python train.py --n_layer=17 --d_model=384 --n_head=4 --n_kv_head=1 --head_dim=128 --d_mlp=1152 --vocab_size=2048 --activation="gelu" --norm="layernorm" --norm_place="pre" --norm_eps=1e-05 --positions="rope" --rope_base=69300.0 --rope_fraction=1.0 --qk_norm=false --attn_scale=0.0884 --bias="none" --tie_embeddings=true --parallel_block=false --init="uniform" --init_std_qkv=0.0293 --init_std_o=0.0 --init_std_up=0.0293 --init_std_down=0.0 --optimizer="muon_variant" --lr=0.00671 --lr_mult_o=4.0 --lr_mult_down=2.0 --beta1=0.95 --lr_head=0.0069 --grad_clip=1.0 --warmup_steps=200 --schedule="wsd" --decay_fraction=0.836 --decay_shape="linear" --final_lr_fraction=0.0 --batch_tokens=65536 --seq_len=512 --doc_mask=true --train_tokens=637600000 --steps=9730 --dataset="wikipedia_en"
MLP neurons of a small language model. Each row is named by its layer, matrix (up: input weights; down: output weights) and neuron, and shows model dimensions 32-287. Each number is 128 + 24 x the weight over its row's rms, rounded and kept within 0 to 255. Numbers have three digits each.
Before each neuron's rows, "fires before" lists the tokens most often just after its 100 highest values on Wikipedia text that the model never trained on.

fires before: "s", ":", "m", "al", "a"
L8.up354:120134155160174109112099188150126137112104075155120099121101130121114113125137132121112162101111118117123133134138146170131114091158162115128131147146134133137093096119142104156164128106134151122160093149114138106141095143154092081126149093128110168120126139111113108132115114068095150164174169179143075140109099124156138152168144168104136128155154136076112132116133136113121131149093139146150141121122087120122131136137142170122189128118100127166127102117140142144110156140104131120124132136153114106125178108107077140122145137133103151142142116142137143098114143128147134156101149160104165125159117112175120161134134137148130121146131127109139198133148117138103173084142132083111144113182130135164124161082087124126104161131144122149142136167136122069092159122108125
L8.down354:126102134142085168132121138129156128172132138123122147117164116147081103136115135147124162135179135114073152128115140136161120114116100121148113135114144104184141150135184149106110158129110150086152105114109129155092143129148130129158142114139129108117173156134103154120166101139117078131159165152088146136077076151093142092124128190171147147152137088134102089148115110164129081140119101115181163142115162146111152097152158082137110109115101133124140115137146125150109148116133147147137137141123119153139125147120120155126116161122079122126106117177158142112170147125129141080126116124163133179123124156115129112120149121145105091149127104109097144119103113078127170090164128125166137137093114140120100077101128089103139104130132117142157112102153129149122106124131164

fires before: "\n", " ", "s"
L4.up652:131131110129107137142099123132137148169151104112134118142145151103137110117150096169108111119170113142123161121149094150122090131110135115123150152121116126183189117136143102084080134073139112185100151135151140140141099114101142108140118183151151082167076131157158112137125159089129141079086153110154127173110159109105131155148090115155139111107165114146111155088141159130138138077088123134162139126137097123137148103124109131135152136134130087082126105122157106109146136112118129100136155121094059176193135140148117123185159109121114121128084120152147148177111139174130128132154144112140150139119121142148147122134114130150136123158141137113097094163159159120122131142117092153126122159123149168158083155128127164100110142128152116134113097135125161106145153122110104
L4.down652:134172124140126105152160153146136166112135160152120131169112100087113149152148122132156095185087125116172151087114116112151144121102069068104150145154125136099158126123136091147119102117135138113152133125131093159098136107108172149108138084159112125124122164129075101117139093108170126123170111147153138105149129141117179122114121133129131159108097158172145137145120145113107117106114134141157170126156129134132147120127178122091154129167139120105121095114123108109127107135140125127130089144134090128120138153115157141132089091127140168133133113152124132136121110110170148117125159135152069129115147128151117107107150134108112103120181157140161145126146134099109126155148089160149171081173121141156145158112123147154115105123101181136136084190116149122114113082117100

fires before: "==", "In", "The", "===", "A", "C"
L6.up501:092109120119129090140076135132148159093086103121107114102159113151152137113154122134152113163129100173114126101158158145069103099070094099134105147130101121134092123108121117117134146126143146136104134158101132091116120138127128115148125113136091119116141144141151095115157141156103092078133125146145120190095178088164115102152125072107142163152132130129110147099142177141163109138151112125136146150103131092109103170131148200133105108172155155107168160131122123148155121128128102107149123153182079129105101118128123142137133124150112139131164121158121087132176117061108099140133119119159133143142117107149098094114152110138156082135101115104100136141127116116145115140149122139137135097105091123140143130163115124111103088110184108156095082124138131137105156145113150
L6.down501:111082116163128106134101139163149146118130106130103126124115109000140133139117111117122118172137131155120131113136114148076129134122090114145136176119111115134112125124134142124124136100144123153142137135151140105153121151128132154146137132138112128106133131134119086096175138131121119099132158152118136166087116095158139114116123082144151137121118140147125131121132167135134117136141113155129145142132161101104100134140134189145102134157112144145155161125135138126114131157153118100157130163202088092116114106099150134136146118130138127130151149121142119133146133111087106150105134155118138150118120099147115136164127129131168100118125171112106172129142133155115105159156113149148157130102085096098127125155086106120146130129148112130135104118110125134131127130118141

fires before: "\n", "e", "ec", "ac"
L2.up823:132130177121148094128125116168161169138136145132098133095131163087133119114104116152134151117113114139117128114083110115106132103132186140117141127124141156094171150175108115083127115151121110138147162116123104146122124119165099169105076124105068151076125138145084158138146154121097133082121131100133109138133113089147136152154114142144143162128084105119178120118119139120119164108149157123142184103107137172077164128110092113101134150096134140119127124127125124135135138119134123134096108103140098108155140171150144152117131151142149152167159149129125148115108142100149144124115111137126109153131138146137157095179131140159139126126127126161116143049152134111156146096123125106107126119111132072127142089120112098133145100116097089084116145162119128157150167091101087
L2.down823:125148085158150139138124107150108134145146146099147096115060094085110164145105143165168137121139129145107090137123133139153178103100137118143103150125155096131148124162072120113170081114135101158154120108143132153117148143145120127119080118110131159118153087093128114192109123095152116082156084103101127127109102097190097109140151154136141155121088128114149096116186127130133139113137124127144133131132137170101139122181154096114094140159146143139156073137127114143144124156118116142129156146106115094146132173122155130106149177146094158142130136088178173131109153122097121115170118113135144146136149145095108109092105152153142113120163070135148089133145135122136136117138133071113115165121117103139087135117084092119137106097136104128109135124109115103120088090124110

fires before: "s", "ton", " An", "al", "ing"
L4.up1030:101105132115131133124136121129135138121121127137116154106133110133101100105095150079114148090132089133135156113144111110132131105125125118157118137134145183140145115114091101145146110148133163135116076162108096112087109140126116093113098109129107173139163127114109160103151127128138145124128105167124114121148127133139179124118106185127132090151127131095149147126112064156114086104136119162129163150149130111129125135101163143149164145153139155132116126139126117111161113181114133071107155127143147129165118124197117101124111143120126096147167125117136129111118139136142119127148124146130113094130074145140083088176159223111126114088139121135142152164075110128134137111127126094111125129131150137111142167151124153152154181122136132174172112109125153076140096162126163
L4.down1030:140115108134110120127160155151129126125165131108084169114101110154103119181147121103126111109107088104134120135137144109130096122151118151128102159118101126169115110116128116127148081129121161116109122119073169110086157108143137107125113083129123098167117091106120125095140146130129126119135137149124116136113114134158089144107157107145126102160156129112088088124182147068132122134160111134125123122157108122099105101105163123107116125108151125140102152143147160133146078137150126100101132071152109120140147140093184127154148198116154124142138127090095114144083070113138148109156115179145109103146090102127109177135143143170140099103113111178156065165135133133164141118143164160097115121129124151103076089083133126126108129065135115136148183101111137134127130163136123

fires before: "d", "e", "y", "g", "es", "ia"
L4.up393:094148112100122102127129114160125106085136155114128122103150117122117141081175171111085148078127093095114114121132137108123133094109137099100131128191111143090159085124142133105114103140155145154176100142140097158135169135136148119135140097128182103135137121092102106136104071119128174113163116102096079138136151109139070146150151093139134118151160131184071124148121107138136118116121134066168147151123148129172130164120089139158116133091126117123128124148134100123090128119148130132119138078184121136116143104112076111170146133120184148140102140106123160139125090142177109146093146131142115153168159113138117157126144115125135105148134150112118121124158116131137089129138133137081157175112093158118118112087145112144137131145099100153133164134132080094138130153146146
L4.down393:120099069142140136153115095099122118133156132103129096097132107128107151094134150140160146130121166101132090184135131097140111171138129110093145091159136152109151122145142161157152139094152152118099126131112145112143125144133111124146176115105138125106150149140144129112115165147136136125125151153104154129136099124188065093161142126153126110104161153142173129179147123146117126113127178112101100163138133094142099120130124146133129128082130111128121139147090153114093142121110104166144111118149085143119113103077167108179121134098089129138116137121146097086116128152180131148145097120160141104170114120146123099168115144115155175147123138114104130140148142110140128177161142105120089109113098119117118075098160129095116051134072090124155090129119120150106121179130098

fires before: "s", "se", "ing", "er", "ic", "us"
L12.up308:165126164139106116126124165140115137073087070112145131168154091152108083144108156092168194129152097121127168121136132119151112132137127114116091095128095104106112139102150121117149172071143096159139125124134135134126136137120102088119108084093094119115150109117128129117110115117110111116100168113130112129106117129180117115114106133112107154121079123153106111144107141128119131145154150115111094113157102136132104112107144093146175137132113150114083143106104142138058146138104146157115136124085165121137149150145183109110155112086129095119139140116153156169121125130129116131120164147143129141123115100151127149104123180128133109127171108113141141151118120154101154109117089171148126117116137063092191121098136156126102175127097107132140144126115119107097123145124102
L12.down308:179177105136094101087142112170157126105104124153136087123167130125128125121094152109127154132155147140141097116150159170088109122117124103135135150130117102160080151081124126100147143080075087152165127166134127099151139131139081104199123106143139080097090120098119094109106126110124141139085106126110086172135110105152135120133100131168115150130150118124129092143117133100109132105157163113089125060141141125104116122110143159108164142125154129113110124146125132132130090131151153135125149129132138138111178146156131158137140157099123119137090181139133083148141109147128113112140123144160134128072126157103106114112144145119119108129113115112152136125105144157093103105165087146151096173140132116107170119103098146155126156132120150132155169149095111122136108115103119

fires before: "==", "In", "The", "A", "===", "C"
L6.up7:126136125151104151147085134113146160100112113125120096083116108155149138134160135138160133134132108178142139098149162154078114116120095116131107164137098095131144095132104154116129090125140166143122152143144133101135133128108170136127111125133090149092116157162124081115138122149093124093144152157163115179100141073182125083159120087116175157092128152128103161115129168131112117110162113116132142109125109105101106120152170156122098119143124128114194120117123116125149143153122093103172140168167067119122132133130121129148132102161122111121138126183129108155129153088148102145114117125166138157141140080173090112167152109151157069124104129106081135142147115157136135132169107128151140098078069093135109127161119116115131104116169127146089105132129141106132141140101143
L6.down7:108132140149108128141103122127116114126151133126123134110085106000124144123133109124156120129130115149169131105135122126125146116096136137119149155166117124108118128134131148132135137147125123133124128142155102115095121132150133125091108123131116147116132136139121096121134111128136118108142133152156147133110130127168139127104143121129134142120149108120109162128142114122109094099159128101131156094141120144151121128146144112128135135129113133107136115127133120123117133140121111132126119121160087110153168133119141137113117126138137157155133149124100118134116132121145130116120111149135098126133122124145122111140144123123117140153106112112132135125136140106120149138141117139150137127140128126108110157131123129135137111129126160127114148141124133128114175132110138

fires before: " |", ",", " people"
L2.up615:112164138110109144090093156137093133146098100154119110160149120110133093109127151149101164146125155095105087135168113093117092131127148171123137122125132139127149150147136115134109112141169133118148105109124124122174118120122143131181108132132170106089076130124127139112128137116136141137125132149117127107109096118132104131125125118103154110124111166148126141133096151126167165147091140132131114103165133140120176136126114098171118115132064100137144144136144148125117153124100129158144106140174149149131152116153153118123160088133173069165128112114155119113091109054138154149149122097088109139110128120173084113107147157146134118145121074156152101158110125119130135111164137127140144116095068107102107139137154166130103099157095086133144136156181145141163169073164141
L2.down615:125088126155114151118145083160122151113161174127135130073185146081100132162106121136143110136106124156096131100114140092132114070128123171133121136113166112133142107112179141116093144149127153134154102148117122130141147158096103126126147105144116103107115132144160175147106116140151168104101149121124100120127142110102083126173106119116105162125099121170136132084117128171070137085119157124101151145119115147098129119135142173146134138116134135136131150149153148152138138136153088086155143119144140098129091160129137145111126078136137106095121169151137084137127128134104116085101074088096100161157131098133168094134149156134140129130103131133163177103129128125122101126067114134160127126103099164135157148116145156123144122094105117095105129090124131168128143144072116

fires before: "s", "ed", "d"
L9.up495:137115127149121120113167087132169122178150141107115097127153063098129155092126160149115165142115107083131137131095128128099104160158144081116163138149100135141130113107119132112129143111150136109129143100162108152134122098139145163144149118098109123094100125118107107136155136115146160118125130142110093140111148136128131121137138115120139153159133111162143124059136097150143111181137116122106116131144142104134167125089111178116146095131143170111145137145130097131132141104138150140142149098068132121138125105124130131104132167124151130135125150115104124094134128120126128116164163156126152138153105113171102117121168087141107082108119136110177130164098155139131112127144142144127117129164139134106161087121081174148137087166102134101100129173131162128171141151106143
L9.down495:161140135084109100148092133105118145133114150136114171137134147158159121135126117143109140176065144156138103112122121115115106113152172131118138157108144126123115080101073168112153133156165082134093122101109148117119121130141150127127165148132153145140168108130115173123119091151133112120107132167136144126123154159132130138093109145164124140126157138133153110154103160099091188096100127100139142173158155120135134148177145119141088115117134123130116155158169123144109112091135109122161130115119135142157147112124107113137129102109111153128166089130137143119122154128154171151147113143118156134122138108158171116115123143167133122077105120170119149116093148136121166136130132118115129114135116172075149124130156154135137153117103123093147136138114159100121097155120132

fires before: "s", "har", "se", "ed", "ma", "ting"
L4.up1037:150129177131120170145132130142088147137136101120133131142121116074116161132088158144158138129121147141115117115154133148143159136195123095123144125093129152135106164106147124141146138114115135125183134110089144199132088075140152097096106169081117111170146092111098099087130134123112164156079122119087095110145158101108124102109120130127117120073096100116123155123163126156150119130111107135119126133116096131109104113117127164175129067080106111121144123098107144148112122153121130150129105121124115113106104090088123136116166092134113121142094107172105117117079127122158100164107133170185124138157125095121113141083184157112120137126144158096138096103103141162148114116122139129111136099139113145134141172060108128110125124144129150108153129107120132085118151155131138
L4.down1037:159119122124127077141159149143117137180118137125145169133104121173136090123140125130082136109158152107097126123130132121162115089088115175107169148081128101113098106168138102126101124105164121095131124150136077112119125118147090117208141154145148134121119120078164165116111141125142123118144116178093121142153135124125167119081142120159131157134163141145123109144140101129101102149115063144144128134144159134118145114099164097133120138155136127158151123202131115138089127124068092092134130131170124148147135125163059092122114120141099142170133140103122090140129119130147156099161115111117160152126132106114136171152122107145091142102113144138174144148120121119116099094168108130121164111083170096106082091185109134160091170102134132122180159181117131135112126113145092

fires before: "-", "\n", "|", " ", "20"
L2.up972:065144131134068101094173126144147142130149134171101133135164159106142165109134117123139144156145080134125094104140111140156163097116130163130076110112128104128142122111137151078110104096119152096125128127077133084124106138101158156122123109121107109135153123122129179156128136143104107155171104123117098131128145133138152135163135137108182109152124100120109128149099164100142161134151123125100137154120131138152103170178095154152121099099153144132154150102178168106151141116172103118127146114135127121188142141109137158122128116102123171156070143112120109127179135128063093142125083098104127143144133150124135154142113123109106111171114135074125148137137104127098104104142088180132188143119119114147147114131099116074151157143121152111204113145108174147149122118155144
L2.down972:133148121155144114108118164131138117159152132148119136139138099049121129120108097098124144119145129120057149100151142159148120115150090107157125075120100101123157113123124123146166132129085141056150158114140097136218138126064140115135114116166134114151142126155129159163141099099168107120159148069143136108137174091169134151115140166117102138152116108182146158131166106147139135131129099142157166099136151117109136088111156107128109117157136131117144132130090091137127151119152103128163051150199094131118097104117132122132124134168125127170130140133153140098137168142106128113124082124107125133130181151099118151123117124120127116111173115147166132121134150110098113151161158169127152153171101139156125119146141119156159151096113124135142121171103104134127118141116136

fires before: "==", "The", "In", "===", "A"
L6.up38:095110111116103099131123154136140156110085106101090095149174111145147160111127101143174119137130106130149107100150179129112134099087121113135149138125109132127062124107102116130139120123134160106097146118123108103122112138117150137124142125104110105109108126142115097134168125108101116095154138154141135166085156083179126102132106059123157168124120140128091154129136169111168102117138115122123168124107131154082108139119144166118140139146137120111184142113141107109136102138133102105155102142170105137158135159147117137126138125147096164144143165134144109150141107117140114147124116143150156124113140143155108113114134086124163080160104131126075134143120121096117092152207106148115153081095094114130129109153093120110138096081181144144110088139131117142095154158109112
L6.down38:147147115126102099102091153132108165174107125127127141141114159000113155141151105105142139153137134135141122112113156120115118135107084096088176175093117119131128096119146131110108118123115135148171147174125171106135144121105125114122172128133141133100112112139124129112127139126134135112121127147125160129103138075177093134138130131120126147116148117138089169143128137115119148143115119135146167122159109090127123140127115127130140116118119147151164123130122115116118132137132119132141149124209129125162098131110106142153123101137100133150123113081133127127112115099148150116128123135151143109100110105118141159137118114116137107109151172129143119100135098128114125118112126164134136081166086119142115126120093111140156122121133129141104099184111111137128095125162122

fires before: "\n", "---|---|---|---|", "-"
L2.up1005:151106117134124140143163104155122133141106143146153147161151131148133091110093130164112128101166170150141107094091091176127152071079149138137119129130138125122098172126129136104153105104134148109137140106143128134128098132087180137126138105130116160081118145147117126177143161141128129116124130128141133116165154122146117110161088140143133145107138128092139115112124123149115111138125166143152096102114156127117135101138109121141099125122112119193149126116123150089126126106136139118124169163149136118135099119105150091099116142120148162091130153163092139136125133140124145123121136156130138127111135064141119093090127141106115095127092136161118158075073129132197142131130105173114128089152097170110095129094129155133173111160104110105149128131106204122116164138100130
L2.down1005:140147137092092145125124138114121124111159151166125161145070126114117145162143127127099145158131156150158120157097124120128128123107098060150158106151106145104130106135133091156163135128092131136145089089104193147113126160089101082109043120136122105122128058107097138203117092122084148100117120135121148111130129167129143095133129117173133177165104166147111155120146112105144095122133104133116122067149123131117137089141135153118123141127136139116102093115134146133149122163116139120142098121142132140142106159124147154109152147114083138140161135143150115112140116156122154093089120171136126120166123110101134097111119155109128118122140095171123087158119139141135127128156120148125096097136145133126126136159130149130134106090109106093112089163143158147100096124103135

fires before: "\n"
L2.up862:115107121105100119128131115133150110162108164143151084132169131092137142098087159094109184121114119096107128142110129169171164125098134155144113115118100139133164124156176169115134110129126145147128145117168134098115133167146097123125138148118110132083075115107138134170153153138146144108147076095169101116106113135125198137147100126097140127185152130134109110119130122121154147146113129111093142095076128125136124168111126148150171074119107135112102124113113171132139075129151128148129150141121129167166130106110166089131131131128130160137140120175116132145117123119117123120110133155122092131128151141142176104107090171123169077142157132152124119106125140117115180118124123144128098113123155115141085133063154107073102093106127141131090122085127172144198089123129158
L2.down862:116150091124107126105122121108122128113174150128128137093111179148132077130154148152161100125101148126116096142106115146095116094134126123120113157087148129130108126098114119143139099131120143183099139070088129120106099122109122157115123128126096145130171136133075136177147079124125136106130190137131126133144144119146139126070131163095129174132123093151089167135079109134149091113145080097137140127082150155165099144167155143081124121118145122135115113138153143097133096118091117132185110141102099109102106098127130142157089139134088150141152140148134114171171123108172106123121096146139138118113139123127146161165152123139104114149199134138105105132124109108130074135139105124099118086120116104137105162130169136145124129097140169106120146145114057147107144099109129

fires before: "ent", "ence", "et", "row", "ver"
L12.up1044:178096122082112114107137072164133143155137127148117124090103141126111118101125115122131117118127148145101138098128123118112120126116158134102137143178096112132128129126163131139153153135095169113115155165106110128137105143114123135121129169106126107128159128122099105133160124129115100134103124170185110127148097103135099140152118102142109092134113129127121133138133121127155101085157107157169151150116116132128176159112134152158153174066089135182129108149149110144094148086129110162141138135087093101171130102094127105162169194129133131108122139125090149167164122118118134128158157172133184146119159102155113082148156129132133094135132105102115135150110139143158122175067145136166136118147165151133091136136076124151139124139143115096150120145146117127159101131126149
L12.down1044:105093163158174138115123128143126119162129179116130107090062165075109148134122124157086153101152102136131122146133159138118119112116148128140132134105127099124143143114164098108141198139120136093121154156125130117112097119169156127111143156109155109135125115139162111112116127090102186136155141116135088123161130125147100141128126158151115113116176131150098111108090125117116158127140125178161139177141140138102138123108124110125132167157100100150122143140141070119080105125175123084118143096116088096117121085128132126092114195124145149121132089137122165126151119118115104119140138082125143127097103133118120136142106080120167128115089124107154109149149127091177110107121111103136146103158137173111096109154150139152124139154111102154096131098115126159128095136146125

fires before: "vision", "a", ":", "av", "n", "com"
L2.up347:167111076127120107112134137111143145122113149127109102152156151112126107102149130111126151092106117111142121159092124099166106107124168131158099157141101120113138149130093123143159173138168074086142134131138140121119117161147083143152141102123118091101147138099106134133156136141121094080142155152099141112173113138136113103135153132135144126145123096106151132180125128118125122154120087196114141143129152104136111128155118102135146120097125128156173102128151111149091150123163137125101122163156119097130169132111149123115119071133142127122175129093124112119131138123134154121133103134111128130152115113134141140092146136137124088135188120134086135133128148137075131160107081071123139127155135114153145151101117142133131116102115144099117129139091119128089155164141150
L2.down347:137153089147118160131119136158157101138133129144082118163101111140152127117151146122121117139148160136179146128131102107131125118109139159114058099166115111126110147143132145125105098146159119111130132137120106111134124201127143131130092097153137118138111128141143179138170167114169125138125137130105154083122084158117117118133120148131125124129134131120187105160157134105087106155145107173142145174121094109107128096094127122133144088101110123147119167129151134131094166172135118143128115140164135131145148131095142097132126102149145158135141122154144148102124112153145153120123118145103104114119109143166123125125125110159162094115156134089104122081133158133082117128161092095124103156160137117167143148131078125128121091139090134092129134125130143135112173114160110

fires before: " of", ","
L12.up742:159110137150141126165158119125144169136175138126145108108142115099139135126120119137092144185128128202131157136102107117119063142098139080136122123104134149121144104121152121121141118094147153044141125138057095108125127141111145125154176139123109139107125124138114120113135112126164110128104148117142148125108122126147115132154110108142114121111111146137162110143087128120164135169132142123109128128083169134153149154132145146113099115132115124128151089137152113161107153154142101144121108146092145118063131127133100139148148113131117142115091153181084141112121156126124111132132142173117123146161141110132148201170185153155130144109085150106105122095129120133117158101139085135169152169131120142088149128105119070132125159118136117133117147123135123115116119141125168
L12.down742:126132150166127143122146149152125140158120128178114126150102127149101155078168130190143124201127106174149155142108110120134113113104113183131156144121134147123169103154131114145143158130098125112122120158177107125116096141088115073144132157133120131095108123154138184137088095115108108144140104117143114112161151124157118112103117132128118119096170172139146109148139142097120131128130127139130126088123102117192098134101148115157141140156153130132112123151158180133128160093073109168128139139127098108121136173149164109139126130114108165137101110105157083106159136156134116163089130165104090152124143074139123139140128074114138103094097152120115085099104143134160172126105111116087118134152091167082150123091132122142102166107126141157127109081124156122127104111118111

fires before: " the", "-", "year", "|", "s", " time"
L6.up289:159111116118133102125135117100143155102151061117136133080132137066107145144138126120161170159121107127138136093128138127098155093105112144153104125158074098152143129085121142125142125122128124106119141114076110130130087123115115139108119124128163121118137129069124122113120136163126122160174151155156122113123116179137114156121116068182162179117181100174134116177115153126099140102115156109101140122161128149103133107116131131104098167118166077154134127138177134098122124174145142156145109120120127115103126155125132149163172139171150142134106139145166123119152124082136145108118150162099129165132150097088143161119168133106137128108138164134181128134148173101069138124137133163143111165131151108119152111111098146112139138151147109140139129113108141117124147158151135
L6.down289:157137163131136119145092087128145176144122159134111110113094131131129110143087141121110126128080142078103065134099122147144117174116129111118102127097097160091168114136178140122087136110094143143126107147092132112111126104091124139125209116147117140090143140121087117090086158140120089147115116156155146086130107117126133113123111101136116154140116120153154113146152125095110133085127126118128139118111140133143126164169140180123137103102124115105123139143132147143143160161146151122153153087078119123111142082157120089131120113117147134098164107131174117092118118112129150109125114119079131121109100062113108144112115137127120116101194079172120130115203111144131142110115101148122109116149123106115104134101141164143101153124123166102154164142144085130149133102123144

fires before: ",", " the"
L12.up284:142144145105133130173095108124095092119128110137067119149126108110115106160129147170122098202099119117152093171126127117103083114153128149137132122172111155123119099133117141137130106162146120085098094166116161153133134157130161106118131162155116125111185138098150177140162118113128155109123121130094125150138145122155153098144131138139076151098107117143163081118146155154155127163118157161157123162155131115138130142104156158124121111085106101167113105111109127161152159120102093106121147170116124123147088154136143084163149115135145153097082100117082127106102126136109159131106092080144136142107100084105144128114118153201118100102137111152138108101118118153113117128150153119117151111119114118086160095154129120102140147136103122102120184134158102124127114076134121
L12.down284:121121148121143148191117115154116146091136131106135102118130137170117128140095144123089157146147145116135120138108123117128167111096119141123114133150151188101101107102101091132078106077158087118118102144101150128133097135164143055115128149138149148116146149049132158140092123139088127119138131129161127106102107106145132095160103129161088107067124091130154175146160128158117136123108141133117129124135147122106105143121140153132076142104088142131118142121096160124161151121120089150151125114139172114111105168150135119113132101128141126134107083169123085124160153141125151159136163123131142097126169118104139127133114147100110159112134086152142131136118121151121119132100125085093090085112120109159173164178115160139132171151108149115108130149122125118179137155121124

fires before: "s"
L9.up418:096104107118138117118168115070126134114118122109122103120168120112148105152103120097073133132120119099099105136148176144134101119144141104128143093142133104048147145052164143169145115150133112124114131124104090138108106072140174172134157108104102146112114124089115162174100155175098143143097099139130099163139099143125124137098128130162118140121134109111156133108177146130110128113143143130140129103146128172145114162120152122128138177135147113149075109108196128155114128124147140118151122121106136132126127122140098126103148165107130130123062100111140127129133109128158169095159128143093114130082116150144140102112135097089104137117138146108135123162154155172178152159129151147124089132129152165108140177164161133136161113112158106125173126144137126132111128109066137
L9.down418:129150134094110138120075155141117165135122091118134124128148148138140120112113146112061173124180125165117111122110132135127133104161102143084164148157157143136080106163118103062130136110128144167164142115083155092133157168123065129116130102134140120166128103104170137130125122136123061086128111123128155113103140115179146119169127135168165150169101102124130119107104146136146104159129099151100140162127149096160127138128109124124116124125082140136101151147139122150148064129115163109112117079160129103159131130132126085168110128153131145140138163134151128120128120118140140108104135076103143139096095077147132130121158109169084157160116110107174157146159119129087146101139151145105110107158116130135160138148112107151102121113118111082101147180125140126099123161156108

fires before: "==", "The", "===", "In", "C", "A"
L6.up984:120125098110099077143079162113170137124136115093150106144100135114152108115164137156156096116152120173086112117138163190080148132127108115139114138109077104086079126127119086117118120154144137096149150146157137124117133096123129113117122125113136157120169157123121119112135122129127157029152128143154115170082158087119148124114119062154175165110120135103124156140135149130150131156133121130120165127134133106094100140160147145149145091149136141108118123144139137116148125140123094106134085144148071105098116134145116081143097131142150151114165100138107165135183154086113124124094127163130152115130163124163109117145163130125147091111132124120124177160142128125130110123159110104164158118120138077098170149097105172111138120102164097109098084079159120143111127178102134
L6.down984:107123186161151124129089125130129119137142125122100121105116131000150138104135135133125139126089103135136134140111146101145136079145163108121083128118132092108163127134159142111117129132154163125131120106108116132129167144127186111108122146164159103129098095110127111119118107139149145080155170138078135104140116133157125115105139158119112169145108160143123171169124132149160157135166112114108112148140151135120116120149079095118138126160076110128094121131154141140138126126122121111127123149142144136119093122137151147122137109144128126133105129128176120144115114134121096118114118080132125134132125137122161137094104110099092110118106175148118143115125107135123126124164114116144072093116121130122090085127142128130133138098104135107101111172116103099163132169134129

fires before: "s", "an", "al", "er", "ell"
L8.up62:127062111132165122136125120092124089091150076140152120136141121131181132128136086100123154147153173125113078090137105140149142149124121172136144156112124138112121151107099175102111157105150124142122129072131092136179124130145130117099153069113100125102116139092086109131134093118137093131111129089123129125094160136151135070123124109162147118134138146109112134121171126118114103108089107095112123153112129102107137132121128146105124130137164123111172120136131148121117119141172105084152109128170087148105137150106147156117149155120140097142130125191144101139140110108123129112112107104150132137118144112149144114171076093164102120105126088080148138160124140091151097125076130121163127172176084140097159148093102118136114100118136115117160130084135118114133132155121130
L8.down62:131131201080140081090153095121132084121149090143130161091134124082134135161139103138121156130130121118129175163150151137119134142152163084156097166104107100167160139151078132115113132129161100126143156110103148141119135128145155138141093114137131092133128116110118161144134131174112090125084119168106112100084123130152108142108110136139111147131156132114122134160125146127114145119137156161140117135094142117089132120125116135131142134088101095092127083129141149147125111154141164162122131102129110119099166128118151131172135120089144057141184140121154140123132114118135105142135140134152082156154093109142109114122124113163137114105135129162170148131131105093117126128122141157133098147135122146095124150135110113117128168157101102055137133089156101108143128183102156

fires before: "al", " of", "ally", "s", " A"
L9.up883:109138095121108149132110112113143129123087128115130142118137137145118095142125087187123161151093107129119153135114134103131152127129134199109114146179148109125126164104093094088147166117151183104102116124124162122142116113125083160107148131138080156108105123181140118119160129100132131096114116141146109137117119147116126141147119122111122132179146131139079109096116130114162112119140120113138147133116119120121097098141143133142179077070141095120121124087141170133073168096097097118135162128135119115120134108137173096120114131125124104078181130129142123090150084118097149098087153158113095122155129117120129133128132119160139076120071150108106126117139141145112168115087129126144126156132114123158127133142140149109151159106114115148117168115128116118083154102114126
L9.down883:124067138161162139138129133143134167127150167138151150150125127143131088104119083138109120146109135096100144135116111096093126118152173146139156130089116131095157150130105134107134176155136168113133085179139120160125091089138118139157104155143135108112138124149170092170126094126139147131126120132140135117132126125131151117081126102112160140118162119108106095133114131109095126098112096142131082111096170180198132147093157101153110148117113108109115119131165134128123147139137125118127105142146100111116158125131151113068154127136146105157154121157089149129147109098162125105152155145149076130124179127120170153118100108145128129136111146126105096128152125146153110117143127098150170125139114078108122169122142157099129153083131070150133107155136138112100111132081072

fires before: "\n", "The", "A"
L9.up1033:103127122137119116131109132174158150115143114140147168123155115139133155136175170134144131104129114143085169124050130179121155084130079139146138155161161175155080130146098122103136132117125131148134114106147142158120127103106098152103101171170155152129099120119140128131168122130117186134118094102112127167073137146175130117053124096127145164155162138146133145138136130121155110127118126125136108159139141112106121093103116131181125112125152136147150112151138130110133126112089120106133114150150086131132097106162136127151122118107125133069113121170134121126127156134152093156136102076110147097107113082141080135144102122109162098118138139109104107124112179149154134128108139097112144137135160122123107130114099151128101136143153121156119101114078112175101135143118126
L9.down1033:116125129155144135120124172118154136159116109159125121121100107037156163128121150122109149124100128125101156150153165093125120108103122126120125145151077178140108143141143162118139094137116143116134137139154171132073166083088142142071140159151114058159109125078140134166146136148128138134159154152126083116120124098138125102151184133131147160136137141154122182188164088111159123112157132125153110128110117133132132096118100105109104132149103114138150146173125160119111133167153052110161161108171112104112134146123142138093128133147138120085145148104117163115113150129146117113127089119108166144145130114151110111151082091097121114108140156148115153138130098113142094139152124115144100141167114117101094081120125133121173137093119135122125126105131140119121110068170130